Weights of a small GPT-style language model, trained from scratch on English Wikipedia: width 256, 11615 steps.
MLP neurons of a small language model. Each row is named by its layer, matrix (down: output weights) and neuron, and shows model dimensions 80-175. Each number is 128 + 32 x the weight over its row's rms, rounded and kept within 0 to 255. Numbers have three digits each. A neuron's up and down rows have the sign that makes its largest values positive.
After each neuron's rows, "fires before" lists the tokens most often just after its 100 highest values on Wikipedia text that the model never trained on.

L4.down68:148196184124152126157111117104068139105139130127067118103126116184122167200160100201114167150056068118098170129116189114132162116126123153120134141138085149077144118148107164132122152152175156125096183146124173108168146146138149153124176112169151088109113124156136144135136143168111116098
fires before: "1", "0", "2", "8", "9", "7"

L10.down626:095139137102147093138127141124118123134149195127128112152144148114114166155087123120096155144114160077135182115137127029151100118170124118162071060119144088125078090119165133097166104147128144151124133099098154107139146150168089086110086099176106130111114155135117147099069094072127149179
fires before: " ", "\n"

L17.down74:145161186120085161133111145111137130142086083100092148163122093192153092106112144180144099064105134079096093089132190154043120107069185136177138104146124154126127156184089096125190153191164111116086148153171157136118121150130135125107204159170099134085090127088178117127103119175123101116
fires before: "8", "7", "9"

L20.down110:110156099101172113075138126085163098138153110174151172118132146118156141190112125154121069150147120146161077104138187079144133154129148155147106067082141189117132150144090141179181180122145175129129161168093083071086140201112114156137114123142188087089144164104171046132117135091106126131
fires before: "1", "5", "4", " ", "6", "3"

L10.down88:161123112118097145108140150138119106152151157130062076110103043093061105120164191134137164120127142077079151059163166163135131154083166084141075139103092140142150139159155094115169182107096123184118089140140124128069105145124139106134153144109092160114146103097128130153161154110143158207
fires before: " ", " UTC"

L20.down596:126090153075145143156159140093121142123142117137127200124133096186142139140213137088094172106136138096111078098162159101083131090155190196136157095149112177147139172132114153149116142115103141136076135092066135098079173192111119166143159099103183114164094056127137114111086126122099180170
fires before: "1", "9"

L10.down265:205180083091164097124107097147106119126093151149147127142134159167182086162021125126148105137166124165177136122140140127106137111163153136109152149124127078061141115140146157146154102085114192131146165092144093179170124134134096063130102159108129061121118103157123094187044123113160090151
fires before: "s", ".", "t"

L20.down123:175137139150107082181126129108148119147126117169082142121126112118110099140161079073166133058145110123115098151082169162148092142131150164156093104205126160146112153113103155169090121165187186098181111109076151097050123118167154153169112133140120080178140081169081113146149132080116135092
fires before: "2", "3", "7", "9", "6", "0"

L16.down318:104122134142157124115096132051093130185158168121089122177163102112138106087074093180117098141153106109188186079109157107122140083118097134184139138138091074116107114119205132096136124089084104161169103110137114113101087207105092126108172192134126150180177124118107164107125118146092107132
fires before: "th", "dy", "ne", "ga", "de", "gan"

L16.down232:053159149126130182103086059154133106080155116105112118182133132074110144089150110117140144152150101144142124099073090124095140105171116158104145190145147109070181094065121155160157107131140132134148125126140119195151112103125067129125155153051196094111148078199156152178134113122194221149
fires before: "9"

L15.down97:055208128158117142169188114147100164156166132073096159114108135087127117168163131140111124125128129145116128108133090117095097104128158186157102153170173161195158093160097116158113179145115130130145125112099123184145135140084140157043097106133113138119130059117196142120178078123181163146
fires before: "9", "1", "0"

L20.down81:146148149086116098137100165117131121109135118112114139183104152155129163172086143103090128115177131134089076086169115095138105085103125159118181105166151095139157130100147131144145126165164120176108133085081125176113149190112134108120136119106183043076134141201128120159128127185103092137
fires before: "9", "8"

L16.down530:174169153150074133182167126110163086143139096078136140102110119173058099176138129104102127144127117113082179148089173162115150111109120139118119166052115121115173166161080153116160151123120167101125146130117110120128159127105128143110095156136123169095130103181094119091128139128089145124
fires before: "\n", " |", ")", " (", ";", "-"

L20.down267:144138112091119074140144124066061120109098156166118086148184092151159174133112104184108088119104080144171044132168109115155111091135109191159107172113088117118096130114151093116179121153165066170162143184077165114176121153114132133132159112166099100143084090103204121082155112139112128069
fires before: "2", "0", "6", "le", "ton"

L19.down174:108121123125121102166127134147160093116182146181106143200167110155113131148076130114140105099158127096126169112117148088146102168153163106120103155096124091173126094165184132145087124163096107132178119122087155175141175168094121124132135115133081145139175174099152106072141140147155126152
fires before: " ", " first"

L3.down475:085141159133124127135062102129114104169088121126102159158128088047109109106103153082081152138142138188110075097145101147134107099091184110155115140103153088124164101148121138137125123097157190139106177149085175144191160160125139175137150095093108163120125139133168132198148111073153121128
fires before: "0", "8", "4", "9", "1", "7"

L11.down203:172146132085131124123110123144187132130180114079091137131136146140113104173126094095182145116102084144126123142136178094141165138108167166158125159123166128143168143131106158134163145152120183129144096122128114136118142127127163118165119153136134104047122115128134119186156131145125123149
fires before: "\n"

L17.down306:100095153190128156137121160153167127085128160122139095207124107172122110108069134156204111170101130132148154075153131171133141183141094110182178172134114121183131104165109138084133103091155156143162141122059114050167098072096119129089134073163152113129120135151073094123137076142172168192
fires before: "0", "2", "6", "1", "5", "3"

L19.down676:142121137122115123161092138163120097114109137102099118109128130095133094180125181164149196113125135164106172124134124170100097137085115139133131093094188149116166108128084128093080163145120148165088167102089109164134123142137169083184145109072152093107162130083113077094135145066145188098
fires before: "\n", ",", ".", " and", " United", " He"

L8.down537:118141129114129094166144147120100102126132154211107140119089109059132115091143121119097119123100178129137147129160169087165083155151130102145115105169156103085119072136145094116100164133082148123119182113131127063167164089128117055138094168177122113139087143130151175080064165113146103189
fires before: " ", "\n"

L9.down1:142113092131190155099117160178137119088147123094186116127148092151106133096101112113121165127144138119090070127167122111100072173179100117169155147117130109153108146140166064106180164075163094084133089108092171106193123102124127168087128123123137121110091171102075090123075129143150127100
fires before: "\n", "1", " of", "0", "s"

L10.down6:137158136154144095126127097103119139153184178117091125136111112138134162135110143096120141117076075096027128110146119156158150143168147098166141162109112155118134132167081181185117175136123155164131135136166131146085190192131163166161144179172137126091102085205120125191126178123081135159
fires before: "\n", "or"

L16.down63:136121153155161093135038114121090131131146166123107135162117151117160128122103126125093136132115141118084099134156167162128133130113157127103107154106108100136153103168112102142151152142146135126123156136120077133104105083161084123148147183177156142138136134100153153080090126121128111162
fires before: "-", "\n"

L19.down138:087151156122099104070078095146123135125120143142094125112091165100094101149145117139126108136101107147105107102149103140131102161111154155119146154154098120083138120138122145118163119146140124099066117130156069140143094115108121120150103143175128152106124126158078111156086122146090121109
fires before: "-", "\n"

L5.down541:116133147125198104081082170093120170159122138145150113124128115095154196136112144131063154205127110093140152109151127129177157122170156165107137158079100091148221120128127113133133180142125139073162138123114188110128194095134219107144155151135118135080064123135168079100090143117131146195
fires before: "-", "\n"

L5.down24:142172174075175140118142129093124093155137179087155153055118170116082146145134134101067125125128129103092129103112136082087138105129110180073180142072125106071148141122147175127080171132090154165110172132121145129138178155070139076200160138146178139110117131156122139137115170104134140158
fires before: "\n", "---|---|---|---|", " ", " to"

L5.down505:072075154136184112115109123116119152143152142080127127156135119191108199103145130130102062129131136124090173101145133130095181104193078100076073090173104181127128123118157111084123137091144200180100124149130098118132130108158129098154176142111143171126022165114113121092143127122151172105
fires before: " |", ":", " votes", "\n"

L19.down385:160110123113146102113146132099163128153142136137157146118189202162107093152136121119047133110138107124134097131144125130116148164111132186160121149109121115099104068192112150120152176183060072143147128136114110114151037068147151127079117128097144138096163084092107144093166117116059137157
fires before: "3", "4"

L17.down530:158117145087133189149108167108095187117146129040167098160140177162114170137120160151107109116129187142110082077165142124135139118108113137137169088091174110135133158157186070177094136158178107134131106209101178134091098088131106173165104190165174123123091116088130100101122132118132153079
fires before: "th", ";", "0", "\n"

L16.down252:116082136072107085152083144145092125127156170097064092176185158105126102161127068104191143172144133132074148089071119143161114159154106122159149095127118096141089128148156127077133113096108121074154097183101122148099185073108105123166136118098155118125129127106115112087163126092098181188
fires before: " |", " ", "′", ":", " December", "–"

L3.down24:151136149109077121123134110159153165144099187117126072178201064129123079143072131104133079148171166181124094081145082077160147071154158138152145154156101131097156130141102092162148120107114114162113139139040140133173147132143112109124108118060144149082186127147129084120068132164104067165
fires before: " ", ".", " Al", " Ro"

L11.down135:146139122173109117155152121078113101149143108112148111116132138094081148152141150171146148124091121083105109119143157134116123132128129119149136128124109120121096156158127107112118184089148189126124114081168137138113153204139160117124121115127122118121164138142099102122155191104120137155
fires before: "\n"

L9.down578:155150193149116145156119087076136115147182132113126152143119102106105153190143136162139188097103094105078131098126170149107159119168152127138144133088101128109136127169093176127116123167139162122101121114158123137134167170154134102161152128153117090114114113175122099179132151141122063151
fires before: "\n"

L19.down201:127153154141141123083160107184136163114125124063162120119192107207107146149138142107144147109121078124153147139128150141090110092158110040092170094161119143110112154192112164140111172123213123106152069158143150147169122067127131133126160158114131135079088133150112171123140110135134186122
fires before: "1", "2", "3", "0", "5"

L19.down470:167082101086131113169106122130094151130167085177163137070099143073156191134064191109163116168163149132066104132126132091138124104120121103163156146163141106100181159148173144149088153080102100121144114135171127141096155130167104070137109153096135078124119141152110122120114058213105143117
fires before: "\n", " and", " (", ",", ".", " who"

L9.down546:158117092174172109188055146147098124108155091164101116061080150095107177115118159148068147151126112128106143174160122178105101146135085156064146133148123062156105109131123152132059146101121161107130108133155138109151124155172165152085095172151109106124164154145101151109090087157185137133
fires before: " the", " a", " that", " ", " an", " its"

L13.down681:120125173089104151149114090069125101130180163166115114188223125125189151137084142107146161165147112150142117137137168074174092114080121159164095152189138116133115090162119124129069136112142073155100161117152180132131118141112133162125087150086137170102126139117123128153113098152145126148
fires before: "2", "1", " July", "8", " December", "3"

L13.down407:142113153135176112136134121158047127134162101144129094097155133112137167165150072137145111105162113057125087107097130054183129133124166144122147049120128095191115105167131111121091100124075170142079103131120152158096190177122100158176099122082159208130106143076160150146131109137197144125
fires before: " ", " the", " July"

L15.down235:170146172120101142115124136134134119149086155121098121117157127114165106110135168112144121094120183151117101090126085136120079139128123117126164164105183102091145109129129168125091037141185140168112151124092100176124127131130137136125103151092147124184110117099168091186173131130138154138
fires before: ",", ".", " of", ":"

L17.down542:163069195173137145114119143139080171146118122128141143147158174114196168162102121087130100171161115147136099102101087113167144130110169102097147131161067115110138081077171149124072135127109063110050132101063147133128101123149106190123139175165181117127151178112108138136101167154156164161
fires before: " ", " his", " to", " May"

L17.down175:141142129150142107155140121098120103122132112083151128110045101156131172165067100096109104171115186084086084129101147088091135157134130120079182148128112148126154108135142140121138117144107138198097118088121148114193163135134090113140085153051212102116115155166111135128128121138154161169
fires before: " |", ";", "\n", ".", ","

L7.down184:154121077128090124114191102107126136097136162140073142102192097121080161131121132126145108144149186085121111117108142147154114147067158073048111121101147034101134088139136158119164107071159155223209145058062118110120103128145130110101138139151124125107137097121184142161149174121156143217
fires before: " ", "\n", " the"

L15.down334:144139180156193150077134105138153107098084148159163122139164145173092071157134124081107127050094193038066112152066134096100128115102173122156147152091131127116151116196144162178156113167095179095167145139137054163119084148114145127129075121139114134148158098133091144209149126114071168131
fires before: "3", "4", "5", "2"

L10.down433:133103149135140102087097177137107160102139143108159179101087179125177176090112132131120186174128117125148113094185158128146119137160108104082121058184114121183147145094146130097173165212120149135133132158148188115144093104131075104181116156133108148086128148125121059120142154130130139177
fires before: " |", "==", "|", "\n", " ==", " statistics"

L8.down246:139100113113067166138099052135123091151153146142119062103112134163072133089100144116149113133102141159116108083140101148151133137173174162113160147176113093146156125127152163148114131085146138115141153118078174102115078127116060083091131139080139084117130080144111136089124106132169103153
fires before: "2", "1", "0", "9", "8", "7"

L13.down663:111110114158164129130151159162137132090184153130144146217106133155121025119115161145154136149119141167085155122049226200127075128151122083169144100116151118097129069177153093124105131125151123060147113149102166174134111121129058119140119100097113103091142152101090126135104117105093164096
fires before: "0", "1", "2", "5"